Weights of a small transformer language model.
Architecture: RMSNorm before each block, rotary positions, no biases in attention or MLP, tied embeddings, normalized queries and keys, capped logits.
MLP neurons of a small language model. Each row is named by its layer, matrix (up: input weights; down: output weights) and neuron, and shows model dimensions 64-255. Each number is 128 + 24 x the weight over its row's rms, rounded and kept within 0 to 255. Numbers have three digits each.
After each neuron's rows, "fires after" lists the tokens most often just before its 100 highest values on Wikipedia text that the model never trained on; "fires on" lists the tokens most often at its 100 highest values on Wikipedia text that the model never trained on.

L3.up907:174136121137158166118072135141114126139126142191157124173134109143142103156129155132134139072112145163124109144130140112148164114130140123127123176109127152122118146106119118108104121130098123137147143139161065119155134137115130144158132124156127113178126140151182117139140112187163129110165105125100101125090099118141156109153105083107146120146103122116181142130153100125122108074081097144138167139166137168139148161142135137122157098117103119115150097121149135102098124135119118145119137106107135140128157144105123129095129093142106116144128101174109121132137141086148164132
L3.down907:104139144117165114114153156156136107131151130086156126111088112154091097126115126134133166166136124140156110142128159120126125150102132146140137147122103132110134097137136141141140115135132113089104110142155153124112112135137130098165113154138107184109155121163129128126109137135105074129144095141127111160168161120117122128096128132096143106127140122120151086113160130153102140159169154136105126157135114070145125107166108129099162099129141140118159108100147163183117133108087159127113142152142111153140161130140102143131146115166096131152200109141139128091124133152052147109
fires after: ","
fires on: " and", " or"

L3.up454:148111132120105156144174112073112161140126158134134114122116119114060065108123095134131129101122155125114158111168145135141098122148139172130114128106145116147154077128134145098101104096152109125085153098125123147141094113140146101148127140156131121099160134179132129162092132103110111103123134152143165155122136146149154139131153111119154168143153154116133146117104140127125103120097142134141128140168123119149146119120157132146153154130149109071094139102094127087129128145108138072112157141136098184096144101098123103093123152084163170116126151108117123126161136141172096073
L3.down454:106094144109162133143176144141090132131117101154115143126142087129153154096108129158109127138132102126127139174137076141105141151146102111104128167122155115124161143125080108156144122144149122123136156141154129105109098115156108144137118133141164130140141110112166094100128129162076122125113111119104112108133095144174115148127110112131140078112156135076117163083117121093151169124123139144156107146104146114111153102119143126167136159143143113130127076125129109108141123111126125102165098140146089124125068121157149145120145158092107077136199134113148151111175155100181168154
fires after: "-", "|"
fires on: "-"

L3.up252:126114143128107148128124106104157134128128177161104116120137133151112164162131159111124128101118093125094158158174107120136149121131152156128056118133136155154172115157138182125110133103126139116092111168147113140151119114190087171117118134183135123092118132123115091111101123137102132095144107115130087124161114155137093100160124111134124152134096167154157157112131139135155128132151132112137105083095185129154125102116151105118116131111165122133144148137112129118097131101146124173141107106178133155107152138131161099107159192136121113130144112126145112138135135133110119152
L3.down252:135118099079128146113144133102126118159131163138118133146110135125122139149130146124143145108096139136112130098127133138109112134111107118114169111155133204114150134125071125140134112114149125151148135125145055129145099139112171181125166175133115123114156142141143134155138096115206129129153133142130113132105145183144108118135089152134083138110131101136131118130147162115155085081139128144123140129126155106130121142105137158123145158065150122174116086173118155116102126168125107097157145136152156124144153140125070109173116138128132148099124135130127140143131126094160111140
fires after: "\n", " high", " a", " the", " financial"
fires on: "-", " do", " rep", " la", " commit", " un"

L4.up746:103153121126088078125152048124109130125136159100115112171125094079155149113099093113156140155114120137144157153125113161137146159146104123140118137123144141092189149124116114140100102138119118083102100097108179118162120095135163160115106119122147145151156106101093113126166122128166149146106128152123106121149113120136110139126157104143119131150108148130123144106158129152165084113162120113104117111112120087134143149150115064101075086111116099137135150114150188129143120151154150114149133116095133106138173118156115104163174130152099158134113122105119132174111142141140079121
L4.down746:104110128144117123121143143080133150119141103162127115133105096132160125114112137114120117104129151102140131151148129138084147150133145131132152141139165166156095088095127118147162104144159138116149126157115112132132097116101106160113148174141119103139096129164103112107116161141149132134158115152154119120081094163123131151097132150110175105119108108115119105128118132137162124082104169118150122128119155167098133169113161108123106139113177195121076098150136122162100083102163171103145185153089132101124139142113143139094125134135125154123128129163134095140127170162141150148
fires after: "\n"
fires on: "-", "h"

L3.up294:138132167125133130121104159128114149146152146083110125145139119129069087130108102113116132131150109122135072133166127143151129112164132142166135121131134131120118152129154139111138119117167134148124180142115102118127093122145155109134123112140074153104126169117100112125153125155146122113142121121123135125117117109126102129121134107105147149138149114139162128138148124128151144112139097160125182104092130125164128121124135136107150135143129108098142094101126154157125113127173146169113114101095106120069124109174104142105092143101107132140173139124141145175112132154143097128
L3.down294:103133108140173163113167098138127128181125080103149128123131126102100143142139175135100093077120107123117122111147114133072156169112155117129163161129083161123178104067143129155103157151126119122115156124129150145129122113092134124121113147141166080132097087143171117134136116116091116110092132103141115124117148133166123118137107180147153077127127132072094125121125169134136153123157113107163107085114081109126107165100172147131146162107092143137166108196113139120096155127117123106070150143140125103101141131148104164113125153121154140137133111159134137108142130122127125150
fires after: "\n", "\n\n"
fires on: "-"

L3.up76:116151107103127088149135093121152163091136147099085068088098132124099138145128144147097126120143155140139076127104121120165110082134129112156096115075102149140138119132112147157127140149193124147137137150149119105095138156107134113129134127116109142102098148133129125085116121115104154122146134124127130108132156126150121149154121127129154092102101120096088139094186160087169171105142127111131168104183132093142103125127140114116104102106131110178143160109137118137120095144115127146114140117132138136089149101124114137080137124104134069130150154126119134129142134147105140131
L3.down76:115111125130136144134123120119133125113093125086135118137122121126120131121136116074098109149137136128114100124098150109119120176129136148125119158180100117135101100116134160166110137164125125148124135135133124135116097121112150126148132130122122106132150153137107139136137172138152120115154123119132112139110122133114152138129126138138132108083139117124136117137125159129130122110145146127139136146120129093130106173114128117136140152111123110130141110195138157111095140113108157139000113149125110117130134080101126165141114134149134139128129141147134130112092113111127134128
fires after: "\n\n", " In", "In", " On", " in", " until"
fires on: " the", "=", "The"

L7.up258:124103136134114116130093119125136115113111167135115123127148137147113137112111136131129121120110209092086134115077166140161089145113142128129069118142141149096166119081104123126151130128113124161118098116098143125088139097094115157114059165158137155141126147166117151114169158162116130135094122123114108157122099099152101177135147112124138138130118114147137103110113174147177130176106107108132161139116118120127112142119143134119148144100149112109135103122133120122128128116090084125098132178114184128171171080116127102098135110127096144106100148141146146104147132136105116111
L7.down258:161089148169131099121105152137119108102141102155102139111122090111190155147121149160109081143182168158129130132142126133124128101109116121087120127122158139176121118121122114139115140146147124096132131135145140123089092143107109141126117144145162101155119088087147101162130114155118135096129154117122125104105092147097144110139168107130113126109051139124151094129142151112100112122148159150152160162149132125158162123147095129162140116138127131132123152131139129136116090123119115138153112140086163134099142128120161135188133135139139147144125156085126131157086126102148133107
fires after: "\n\n", "\n", ")", ".", "="
fires on: "=", "\n\n", "-"

L4.up371:134137154136120139139118130130106122127159163125129156132155153119098112104142108107097119142098130136108127149171125101181137167165135113131102148146171135117105161133117119174124156140116115107123104128123174113129098115143099141147119119125180148126160155154088096148121143121131101134098093119179120116122151119115138184114110120150138124164116169129183106090118120105122144136146167105171170111154164109082073141133099112096172134134140074158129139118123146112135145077133148095150154151136144113176177121129119166123144132129138115126155145120141137116141130120132149135
L4.down371:143118160081150135168146147141133164118134146136099139131104113155155149158111144104133124144124099121142116129131158167129075171123135145103107133170212162155136143186169141131140191126152137139135143114120133133089158097113109143188162143144117101182154121098159095136121118090088099125097103134093103147118116126126131109166063123133099136133154103135157142175124123136136131152182168093126148116155163158102092160147171145129119132136153139132122113146118112161091133125118113134161143097149130130121085158122144141130113084125147099137125097114149149124149130119129131143
fires after: "'", "-", "n", " Women"
fires on: "s", "'", "-"

L4.up724:145121125116156132147118152149115145088123115159146103166079085099127101126090132162095125107129118162119130142108137130142132099142131155089053112135122160148113109119080127093160153153140155136168125129122141132125108104093134146158141157137140092124127141151153143126107139121108135135182147070116088164133140110135152093144112161120148113154145108184161142111115106174091110106114115130133165132109153148158153168103104111122091095130134115107079129108117102145145105108111151094138156100127129107160116137130105092167145125132147120109145148087135085166162098066100131127
L4.down724:144106139123128097144104129140097137120116141105130139121128130117135099097157182154142109104103142101104112078134136140106151145167160114109130121124136120138134128113117148180144121129136183109095114183154124124146124122110114141136144122105106159120147166143114106090138140106103167098114090068143154145100095172127130132102136132118112102136146124126104111125121123085089126112093144076146159138113103079106154144150142160125121121130111151142160116122103163141108166100176128180162184109111143178124129155158134129107113116198109132124161132180101140115119140132137094128
fires after: ",", ".", "-", " S", "ada"
fires on: " and", "l", "M", "O", "A"

L4.up116:111127090163123127132111087120109157100161160082110118153117138111116132112101117184136170118125086125146163143124136127133131158163128076110126114073094081162110131118118163116133144099112125096138145107122085128094099102121098159103101117138104157076136131152143155127167104153119139137081073113136144148135087136134096154109123149140154129168122128107144105141162125118122117125108137152144144113080122114179120178119118103147106103144125130113125111124162151139168137105131139097157133107112158142106148081106128047117105151131152107165174170115167145128133146145151140094
L4.down116:135126119115124122143111083194142152092111130170162147156136113151155113093097122106100113119158121117124116103121130117173134124139111113108123119118100133101130119182120103150129089120144136131135120130173135144108137151112126124125121135098136109112197122120076123124125126122137095115102119118151138164101114112150135174109078108132125135140150114078155154085136142178158117130166112161166135122093131122123164133128132122162134126178133115141154083150136175107118174171109099115131134179160108123135115149110143124120136151107117139105126116168102159108149140105088101148
fires after: " |", "|"
fires on: "\n"

L4.up380:168110169174145156105141148144158160098128123137122105108095144127135109134195136141108081097121164142172142121153102142098130139146157126154116123117129108107106143143105160122161113123169132129157113109110122149086106125142099133143151160117132108107105107164145116120105146151109120122118103144117077134147110062130159128170121159094097138114111075112130102138148131112118165129143098151127151098120140133123177117119080164081188124125137122096144168089163114110144156160116144120133133184135128113111139142166141142166159126150135134125171100122133125136147121147124143145
L4.down380:150159119081089148101105093172125092160093129087122101170158103116100129135143168120175119136155130136131108114125113145095101120151102111140139170158172114116136128151088150093139136109126142104120133140137135128158152109109098094140158119114102132061158127138071101134143161153106114159132171162112118131120137106091107096087127133097155138088122144120201090116131137095124128130147132149119089084139088116090130141124131132146153128072115153166160130156098133106110165098097161134088136125168097135151124136097123138132138144124122162107127158160116126157113112128160169192
fires after: "="
fires on: "=", " |", "\n\n", " ("

L4.up803:085155155115119123102124074113145102117122155116147136175147139163084108090087161154118104138152078140095134094150087168140122133149105151098131136138125099145129101134089139172093133114132195118129147122116114169125142140161140150167118122121136113096136138117167093153147143109086117101105116130121137158138207123144104125133124137117138148135132154100135108111165106084124147124150142132095138173096117133106085100131089143149152120108151111109131127092121119105152138126151143118136134141144142155087119075113150129136146131085137108137168073090155103136076122147110102110
L4.down803:155144129090154158175130198114125142135069141119107144138132127119095105095085145143132135153096143125150142100141134126095170155140126122089127154120133106124154149122107101115102125126148131163121156105115102151133153142112158145125148106134132135147097122125125150090124091108103113151097093119127133148148147152156136131123081096087115119107159141134134149077096109113125145117152130141150131127132125114093087119093130139122154128116079115120191156161112146128088111145164127060086104121167090116107123124137077150131119162134125131131111144129130121114087137112093124179
fires after: "-", "\n", "|", "–"
fires on: "|", "-"

L4.up497:132080110132150132091146098130145154122152103117130126097117125128149107124134105152110118127112107107101091172123141126146081125183112097114133108102186146157120073094102104135150169098102100138138108109123143124073128120133142133102133145122069166132132107149128092135101151141148100138111092110138133158155128090134131129146144140139110139132133157137144173144095099112155109097130163188080142141111120146121125103187113152109116141148120183095112110118149096136116151118131144112157122138115144177130151123160127126118153121104137143095115139135134072110116091143085137112
L4.down497:103143134121130101100152148169095161127099139114120112131154157134145135105132141132106093154128110129127126168152121065134151135129109093138126158167143159175136103149115116134118161109135100155117147125111095130094112131140158101117131129141106114140132105140147083113127154128152125138142102133153128137118104155082090132116113142138158132113121102142146131149112136103125113125104110171117122129116085124155115121106149125155140114131086119077117107166133104059110163092139136158115100148139103084164163089109132168135130130128135146132140113102132135102150116120137093102
fires after: " (", "-", "″", "\n\n", "\n", " \""
fires on: "W", "K", "O"

L7.up728:138152128116156103137139118129133138117127134092142107163177106061127111142100158125136125128181146149123136151114072094142119121109146135121117114119123114121131128111150114090148089132175145136158154147113113129114158124158152129148129169114094172174125171135139136116086094187148142136130131134121159125128101087148151158168138125092158175125163117121173153096153111110120120109108126104152163107122122102143103088147121157149095138122115138140117152113159111132136075108154116143102127164104140111100106108114171125146141123104142101127116126108138094077141106150120155144
L7.down728:127115109107150143154125172142165157146171104103124114150132153118120086121134105119113120124133162094132115183092076105113131126108134152142098114104131173120116120127112121144150095120124128134141125144108134161133121129153135099112140115133131106132127091145128111111149116123160129089110133133154156118149127110124162112171124147119139164193132133119111140128141149144180062134102128144138149122180121126109131140102154097134108180141100129174119121129172149115148118122174125117169146153139190114147122123119126140114126097106159105095141132119102123123130112166154114123
fires after: "=", " \"", "\n\n", "\n"
fires on: "=", "G", " |", "|"

L3.up390:159125134104137111189143140089149141149112136097125082120115106167116138068133119097147126120133122117124124134134145151139116139143122130103172134125123161126176110112136142159127147175177086152159089144106141123117077118149152148137087084128101092128139130095141111101158108105128107137086137139101146122118146109085123165133092147095129178179120115139124111111126145127175086136127128174121133120142108128136100128100109118132112101082113113087113132142070118160143164114161121166159134121101130137096116141133121111134141170106116099105164076121123139125099098101127114076
L3.down390:073095068161119133075144146154133116126093080128154121131129111145109138132157162116081179122142093141158151073116120126142164155135164134162146096147122124113144109116169182135138124134146105101128126155101111164098120160105125162140109141114144104114111130119135089078157117159098102101095102114114149141129121173150129101121119141119124111110176130143118166098067151176131159124156120087137150107093078132142124128119110144139125144106137109088123151132097114137096123107088114092081147121105132115093155160133132145143074114081118114155093111103113102151107122108125178155
fires after: "\n"
fires on: "-"

L3.up802:112144107130130118125122166103110151071147131127133119080105164083080121115165129113156090108101125144189120141125134161110098154118170135145112135119133141152135109175132100150127171133141121127131120107132155161113123141168156084114101110181173109121104207124146135136156111179111097112151138088141179128129148138093114112121095164121150160163113115136120125119096164148157084107150134135137138099124140082133088167164118154113138099091132116133112082085139141150106142137148145188136134125135124192098135109142101101139138148108129145136113139124160126156122168134107139152
L3.down802:088136106146087123151108125125163085140128091101139140120125099154111167137121138128092118151146160103141126103182139128121146110122103132104144162153093127115132118134167165152156108111117127124104101179115128129130124138091150150146198134137122114155134106130145120157130146122085156125112110150128074135082136129177112141166155151156125107102164120142114169117102106133148154145113119116112175066118110101157089132096129149144150105176128109125155136161090095130100140097119130150110137138134123073163135133101121148150100106113099131103154136099099156120145132133154100110
fires after: "\n\n"
fires on: "="

L4.up657:129115107104099141137125152134137100115101120137125116100105171086153190124158101110115107139150121174131160114145097119094125089164126144148142122113145114121114117071134110144127077060170129138114118132149162133145106153086115106124118115109109161147145126097116117101112134159117094121140149130146134145162128098097131152116123123091121165127142094134128089092139127174145107101120077126125110073110187122169137108148148129085077127127153103126130129107143067137092148153116136096117119159135156107154126087140130104125135103121144111129165109107121165088118121172077108155
L4.down657:089153099112135157152126148162133125134135149088158112140097094138124153135127166128124161145120133146192128134095121076120139096131115135115137133115122170164132157134164142146101160095113149146108135144112147160111160121127157129107140140146141079092158125156095190103175147127131106098139109099123119160123116139154116123106107137159103108137090120102149152151099149148171117104118109111132104120118128151163161124133095118169179158132136105124164132141136101120114124100154102106111132111091140099103149143110151110080094108158099156128133112124114129118164162123127120097
fires after: " |", " (", "\n", ":"
fires on: " \"", "\""

L7.up402:139151125160153123097132150111117093135146139111101123152126123135102143142173129135130091113124137134146128172123111134109158149167130168082122114092161152167141108124120118079105115123102095147108099121120147078137078107184108118167145130166112122086145167151139145128100137095112127124133125133100130130136166149133132180171153127084165113139116121121113133136131169128180129138128122126141112098148149123121116133143108126070191161099118094139118136158139104059133114132084130142131164161133131176137152127125120101122133169151093126105148122143105141092153164082146107117
L7.down402:106137091142108117078139140123116124106106158115146139138137159185149100139111128115110140086163161124146091152154167096107106139127145124096145158123142151129138089156105107159171114158148131113145165112101148110167122170119154120130093114161154106085115120162123131110114132153129123182109125108132108134130093155120083133094143062093105114124149128117125158126121113118115141141145146152145133137093143118133144141156140171107148109149090137114083112111172160102089113103121131163104123177132126135128116113081179117120123090082126124134120087121172172147154132090125114115
fires after: " |", "|"
fires on: "  "

L3.up144:129132096135095157099107120129126149120137111116100138128127153125117180103124094134106118112137112112098136152083109138140115057122159176144191175132141144142113109149115119155110117190090112120163124100132146072133107132144148124152141142184106087081130159078097163124129155175126104173160138105112156107143203156146134130144119116148140150154155088147150104120119128102128119142099106093126115106130131110147112111155108102134144140140109176099138097104114115112133138088122136119151114119152125147140122177132105114107122125140092148143114122147149132151120106160135145122
L3.down144:123137126113112147111109122147149201123139102128090141166123102111109136113128171141088118138130129132124126154121138113104097166133143179152137121124091140116099116152163107174109134126082103109162167148122129142121139129109143141129127089114121148141130131111139147125112151152122093156183159132114127137113149152154151106171109128141118111113172106097161134129144114121098140118141144126113147125074148132113105137125149128090144170169158155130137127135131130128082132134094160116149086112161149117151092123151161163136046142130110123137127091157126124138129145159154143149
fires after: " the", " there", " There", ":", " |", "There"
fires on: " National", " grand", " is", " Grand", " are", " cons"

L3.up929:152100106116079114115151159149155137139117120102136127148093129106118094109115111126102102139122117105129129148143154162123147135132113128129113113144128124116127141088085157152115091139066125115138122146149115117153167143119091148163136131096141108101131137138118170145098129082147111109156073133132168168107080123151186140149116154078144156137157120191135145158143151133147119120112143174122146098159160121126145111153118147150129116155161081085123134073114136149132131141138148114180141143123113125108104152108139097173172116140104102172130140076109123118117131131139097147
L3.down929:149119127130110130104146126131111074123118139124120105130087090095136116126110124110134130134136128174121147114115140140131125117148122095126152099150118139134089141096121107117135105080123128093105096144075107091195153151125111119151097099123080141143068112173127190120089122126132126158142135124139102166083174145100150165127142127096129083122114138094110145116139117159129103135138113106159107119131076101149120191122111178142149126148118162118078093148122115146106116108104166142129112089084145159151143155165118103100124141130105170142127139118123114153153129150132083151
fires after: "=", " |", "|", " =", ":", ";"
fires on: "=", "-", " (", " -", " |", " –"

L3.up612:104164103150146121115136087110153113145097167163099140140118159170098114078085102107119122093100163153159141138125133138108162157129168134132124161144088153115133127127113159111100139134090109150123140108120184133118110095157138114094124132145166175143109158117130104146169157169167095112143144109134114135097139131146132102114162122144127177139100167108120105143101188168165121134097103143149119100131117113151124078123093121110080131169106163122120158150128100138155113107103111130116104131113085089088146086110191140125115128104170171181118102110104127137099119120129122123
L3.down612:099130103115146142134145103112109106100117108138116111133120134145124098152129148105136139115141119127179132142115108137092140103118115118148125201168090108110105108101184094105129103122115168147146104131125121186127121092119104139127124112096149133148145129151082108124152122132150129132160119159143136137149152081126093130108124131153128100075127131131094165122109155108139131165125146115128155146137158110097144143172148097145107176139160147121101144125119120105130087122134129174151150146120090156134180122158153143103155121129123151098130136104156116121151109133144112149
fires after: " co", " Co", " Jr", " re", "Co"
fires on: "-", "."

L4.up159:143123152177208126117131138155127139132122107124103144104157150120090162139084106130173163150116082129123148122144128159162150137193115138125105144144163134131137119096136099126129091137181135117134142137119111092084108160132124135105112140123127125129159131160117132105163116108105096135109140148160131118167117133107125168135104125125101145128115092132174096154108131137172087146089162137140075076151114101145160128127113147122129113136133127099140091118162109122137105095131156112155111150121124086107145112141110160082106202152143123096145153142108124152123152068176117093
L4.down159:085134144157146129097163116137117125095087125133104128139152117088116147111126090157144153093113127093113108129136107105123117124120138148172124137130143072113119116099137100124132112104163138095165143132122153140129133112074145189109112125088131079147135116145141119157129097102087120106121120103111080148122126137110090163140109106130082111149141172096123154142143147125130141130101146100176138156089137116111135154132141148144119128161086125156155129133139115120095128085115119104087159152084129072114081119136138152111117080127149206114121169151086144124088068143138120115
fires after: "\n", " the", "|", "\n\n"
fires on: "-", " following"

L3.up462:137116127106108141117167103105122128102109138100126131134143081093136104127143143163153175113123092130155116070149118137155133140114136098112115076134075134150160145131183144105112139129134122132129113133123114102158112133171118123090162184122105165149062147129101123142117169161117152102137113152148111153154110114116166100110152090135140160163144121125107115177107166138115144166142136112150121138102118124106143107184167132117121123152140090153122128129126110170133130123131146140095144154109128124130117111110157094105147144116152140130091123120165160158130137155145149111
L3.down462:132111146147149129093151106152126139136128135170097107091136105158107135123115123114139117107111151126143150141167107117119137108148079109125166168124125121111148167129166133114154174081122107138151165113138088119141128128137141182106136099089112129166073140072121171110137141145131085083122133150106128164135124102069135115125135134137126139128119111153126139150131097115142113121181111112124155137068088126111162093152096108129163127156170156170100109154118142101129123103147152133133147094114155104136116096104122147150123110110104143119199121164122164133087126177205122112
fires after: " |", "s", "T", " man"
fires on: " and", " P", " &", " PA", " |"

L4.up170:090138095124129125163136122078130122123115135163158110127173106140155084121129117099167126141102116119145151111153079167153149141147125109112105125118132111100150164098079105145163161083154119146106124132096102119145111123106127111100108132107123141156138119143168131111128132114131104086082138122112133188143148125136134164146135165097107138104115151140175109115131111136140153095120153127126127175074157153111137099119119121107125092141090096089124115119126134124125084121152119117152123176123137151116177105074148121118138122127119164151116115128121135134132150152108089095
L4.down170:140103140141140136149166135112151144135181120145138132109105114103134154103151130153115196089135148126183151115133131110102131130093175159132133139178116134130133115133176129160089143138165138108164160176150091129145111099112148108116112123133159124105149122122074183124119117098086104147097097144157115155145103116128099133134141146100117159077111142120104165123102175135093128116100108130159124139144142158117120148122124150121128128137109142161140147142127143116117107110172135144103121113143136120147147116090101156104164157093129078100120125129107200130154130120123058178
fires after: "|", "-", " born", ","
fires on: "-", " in"

L7.up798:124157082092158113134144123078138113120149184135120146102088152165136106107134156120105129131168137120124192127126113122121121132088156106106079085153083152144127128159122133111115101096117083132135097137140076149156128115143107120150161180148178135114087142122140119098122113154150088105158127117136142143121118067166120136137126172121131115119121126107140181135116131146121126107148120149112108094107151141086139099136147114117122087135158126109164163111113156149143117126149142136102107137142181158087116147145119117137114104100124114109122154109146163132164148111091134140
L7.down798:149118175128110107112119143149082160116133105168117165132109118106172133125160122144162137140101129127110150136149130142165160075138127141139109125122173115109118135144140154108116149133100124128144095102164122134175158127143136109123114115116135156152154139115155156153157150088071138104110167141111115132129146140116144110132140109158096155146159125139115130123183107126096132144107188128139102141177116173124112086147105145131097130112120152109095102074114142160113132119164132145170150085083111108114121148114135133133112114163153111160133088133124114151107117123098142115
fires after: "\n\n"
fires on: "=", ".", "-"

L7.up805:142124140127123132117111094133168095140136108144096108150125103110108110132120111116092117147106132101145100173134112093152102126117114178089127129112125136131123135088147091144104116089101109124109148115084167132122123149132163124098128120188141156105062136123141091103155175104135102135107157111120141171109120161116088097126117142135118139138116121137131166169096124112154087133104114145089160107146103129155120113128182105179172115119092174134147101167139155071122102116193132142130124155144134143104127089121133132109098066105147085124141086112145115097109123142117126098
L7.down805:130163132116111116090119107133152165134170142113128123141131115141190128100106115111161129151146140147124121146116173145122119161111149134131085122141140113204148133108128118129084118079135113130085084119151114097134120115154124139122124115132145133125142131129138143168115100118065143139116116147127116119101143135144174127148129116126142126110149146123087124124160157143110123141104126112090141159151111123135172124137102131115150137108128083068107104096092117125138122118123136144180148132096161119165104100179130131136102143157123109195111140125130122163147143124118140149
fires after: "\n\n", "\n", "-", " \""
fires on: "=", "-", "E", "."

L7.up778:140110107142130163147155131083131110147136098193138091138153112152170133109171145114153183082173126136122116135169134142160122129138101138111085066138133141125140121107127135117141117094151126103113114106163108165118136103164122128134125130092105106129177140148135137125125100133121166109110181158121135121141140072128151109137159114115139182144092123139169116074109145107162167129088137100140108120133133126151109099123135152140150160148116087161152108122140132119107115114135136144146138129078111130093154108125121132140084104158127140130117115120130111107108113160119123114
L7.down778:045131085098137127095121118150189085142145143141116132160116096115134109140105129133077145109136134126126125133122133135095109111130101110092104144128106152100104092112115133159123103128141169145130118103120105102117127186067119170149094134108130122105136165143131135153120116099150169116145140093121153138153119106133116163119124139171111101141110092117129163128165139110112099143098106160142141125146090131117084155105114148170113147167150151147140152145142169139124159129122116144132112126138076145128097109134132143135119135143172135121120150122130127128140105125140185217
fires after: "=", "\n"
fires on: "=", "-"

L4.up954:115141116114123131130125100109144127124146130148102129117146095146129153122151148170166122146101124163152144138163135114156121147106103140173083091162117167090161116126126132146139131127134145108097084084130125130110160093105179162128112132132138171126130132086114165147127146124104183122128094132171080090143132134068132112102105139104124122133167166110148136120143129140120114128118138120160142142118099106098114144184151154126151114091124147147135142149131088084106113128128115134161110120145196131167160118158131135097185151113144124143115114137095121140120111102142111160
L4.down954:106096117147122143153122103121158127154122149130135131152105094104159137128099137112122138143108146066106119135121155176107124152114090143162132124113158137125144079144133144111191143151138111134104132136115133144134120133103133143167074150176093118136095146150113114124141106168149143114133157129155133115116160161072128110125112173091108127139100085119140118107159138134174127121125159122181111154120134153161127100108117127136168106122121165148148094108152145114114165130123112117114115152119132159125122145116116180141137120146171151145086107085112081135144135133153164108
fires after: "\n", ")", ";"
fires on: "-", "\n\n"

L7.up605:087098121106092135128135125142155121116103142146112120121142093130171114098169099145117059134120108137135094150147140094112129126119085144149131119145124116150127111095125132104117132072134122116116118097136127118143139117113131095090137106158132097126145147129131083111147120140135124119152140121124140190089123101112095130134161142140158118146129099138142103158156118120117119117138143144132123113131140168123175080155169152136098141156156135183105102122137121170176092152151159167148154116127098127142127129138130075120085093129119123083129134100174145137144165106094130153
L7.down605:095134107095131160125131143128122148095129152149143157156152122158132125147138108162150111097144113146135111102119145158063121160142100117134103105158121091119122094128145127140140173081140145110103114120145114110123113099121112097102154139138121109134144119110072105112113129113114127144068136151118131114142163105127117159083167106197148135073128102107099140114088115144139172133149108138098140143111121150135126144180109140093147103136113140154172113090136163147138133146168102136133176090117132127106150135106163110123140110135111149124092098154129124101132143101153131092
fires after: " \"", "\n\n", "-", " (", "\n", " Mc"
fires on: "D", " Z", "L", "R", "M", "H"